From a checkpoint of a small transformer trained on Wikipedia.
Size: 14 layers, width 224, 10 heads of 32 (2 for keys and values), MLP 576 SwiGLU, vocabulary 8192, 9.67M parameters.
Architecture: RMSNorm before each block, rotary positions, no biases in attention or MLP, tied embeddings.
Training: a variant of Adam for these matrices, 680M tokens.
MLP neurons of a small language model. Each row is named by its layer, matrix (down: output weights) and neuron, and shows model dimensions 32-127. Each number is 128 + 24 x the weight over its row's rms, rounded and kept within 0 to 255. A neuron's up and down rows have the sign that makes its largest values positive.
After each neuron's rows, "raises" lists the tokens whose logits its output raises most directly, leaving later layers aside.

L9.down346 [166 128 150 138 104 149 142 162 156 114 103 119  95 144  38 120 161  93  99 134 105 111 152  92 115 146 103 140 174 138 103 171 130 108 124 109 148 158 193 135 162 156 152 118 111 120 120 109 114 114 122 130 109 156 157 114  95 113 112 131 121 118 116 139 153 123 160 134 154 103 105 140 109 133 156 104 102 181 133 138 136 151 109 148 114  85 138 133 117 131 143 135 124 131 155  84]
raises: "tern", "ception", "ique", "cent", "ification"

L2.down237 [137 166  89 145 132  98 111 146  99 127 116 115  95 114  99  70 106 140 121 121 111 141 125 116 107 112 129 122  85 119 122 172 124 119 122 124 115 113 146 166  91 114 122 135 147 140 120 109 159  77  17  91 104 101 141 121 153 105  77 124 148 129 135 152 128 102 150 118 142 167 102 117 138 132  98 125 106 125 115 136 104 131  99 122 162 156 139  98 108 154 170 139 139 118  92 107]
raises: "ll", "l", "d", "li", "ke"

L2.down398 [151 112 177 122 137 127 132 125 106 123 120 114 100 143  59 146 108 108 137 124 117 105 132  83 123  73 115 130 101 110 110 112  83 119 113 130 101 110 127 123 129 114 126 177  85 120 127 114 148 140   2 150 154 123 143  98 131 117 149 143 123 134 152 130 150 119 124 137 133 166 104 128 137 138 152 158  91 110 102 163 138 116 128 156  88 117 135  88 127 141 173 119 145 111 130 159]
raises: "9", "8", "0", "7", "6"

L9.down197 [133 110 106  74 116 145 156 127 132 131 111 177 175 119 142 161 114 100 137 135 136 141 129 143 169 108 120 133 103  84 184 164 156 125 149 124 167 136 117 174  96 139  91  96 109 105 110 167 109 153 114 110 137 126 127  93 135  86 123  99 152 130 139 170 116  96  97 140 103 180 106 111 147 188 140 125 163 163 113 138  94 149 139 117 116 128 174 126 109 155 132 129 177 126 156 121]
raises: " are", " were", " have", " include", " vary"

L4.down369 [123 169  79 148 172 157 140 155 102 164 106 110 194 128 139 104 122 127 114 148 152 146 153 115 118  89 148 133  92 128 172  98 156 171 128 171  55 121 170  79 112 161 136 133 140 102 156 159 148 147  34 130 143 142  85 172  99 131  83 112 145 141 117 123 141 114 137 110 147 135 102 124 125 133 122 133 129 139 151 146 150 112 162 138 149  95 167 117 145 117 134 129 118  93 135 151]
raises: "==", "===", "====", "His", "Professional"

L9.down367 [141 120 191 130 130 100 132 113 134 102 126 112  91 141  48 160 133 117 118 123 121 140 140 136 110 115 141 168 126 125 109 120 145 111 117  74 148 140  84 155 152 128 100 151  98 131 124 149 137 141  31 141 152 164 147  75 153 133 130 129 147 159 123 154 154 105 116 138  99 154 111 159 132 115 148 120 112 129  66 155 138 115 163 124  61 155 173  76 133 144 158 137 149 130 121 114]
raises: "0", "5", "7", "8", "4"

L11.down518 [131  81 162 171 149 148 143 115 142 108 114 136 129 151 143 177 116 135 114 159 155 144 113 190 107 117 114 161  92 105 109 122 145 135  96 126 112 144 157 115 129 132 127 106  76 129 120 170 114 161  24  87 126  98 131 106 121 144 135  95 131 150 100 128 133  91 121 130 147 126 116 140 137 113 124 165 145 135  90 174 167 131 147 139 120 117 195 140 120 121 120 163 119 152 135  95]
raises: "a", "as", "an", "o", "ood"

L9.down2 [147 127 126 108 142 141 102 141 129 115  86 155 150 111 105 136 147 104 127 127 179 120 127 115 137 131 146 155 129 119 128 111 161 150 117 123 105 145  94  66 192 148 119  98 130 154  98  95 107 129 112 127 127 141 121  92 119  82 142 196 112 113 112 142 168  77 104 125  94 118 103  94 134  92 142 128 152 108  98 116 119 105 135 129 112 105 118 173 108 139 103 114 173 121 136 143]
raises: "ic", "ical", "ement", "ological", "ica"

L9.down292 [108 132 127 132 120 108 123 143 131 154 133 133 135 117 113 135 112 141 125 137 121 124 120 139 116 119 131  97 103 148 136 115 133 136 135 140 129 108 134 125  81 141 122 145 129 141 136 144 130 139   0 140 126 118 105 150 120 150 108 132 132  99 121 135  80 117 154 136 139 162  28 126 128 136 142  95 129 137 124 145 123 144 153 187 116 142 146 166 145 121 127 147 101 132 111 121]
raises: "===", "In", "The", "On", "===="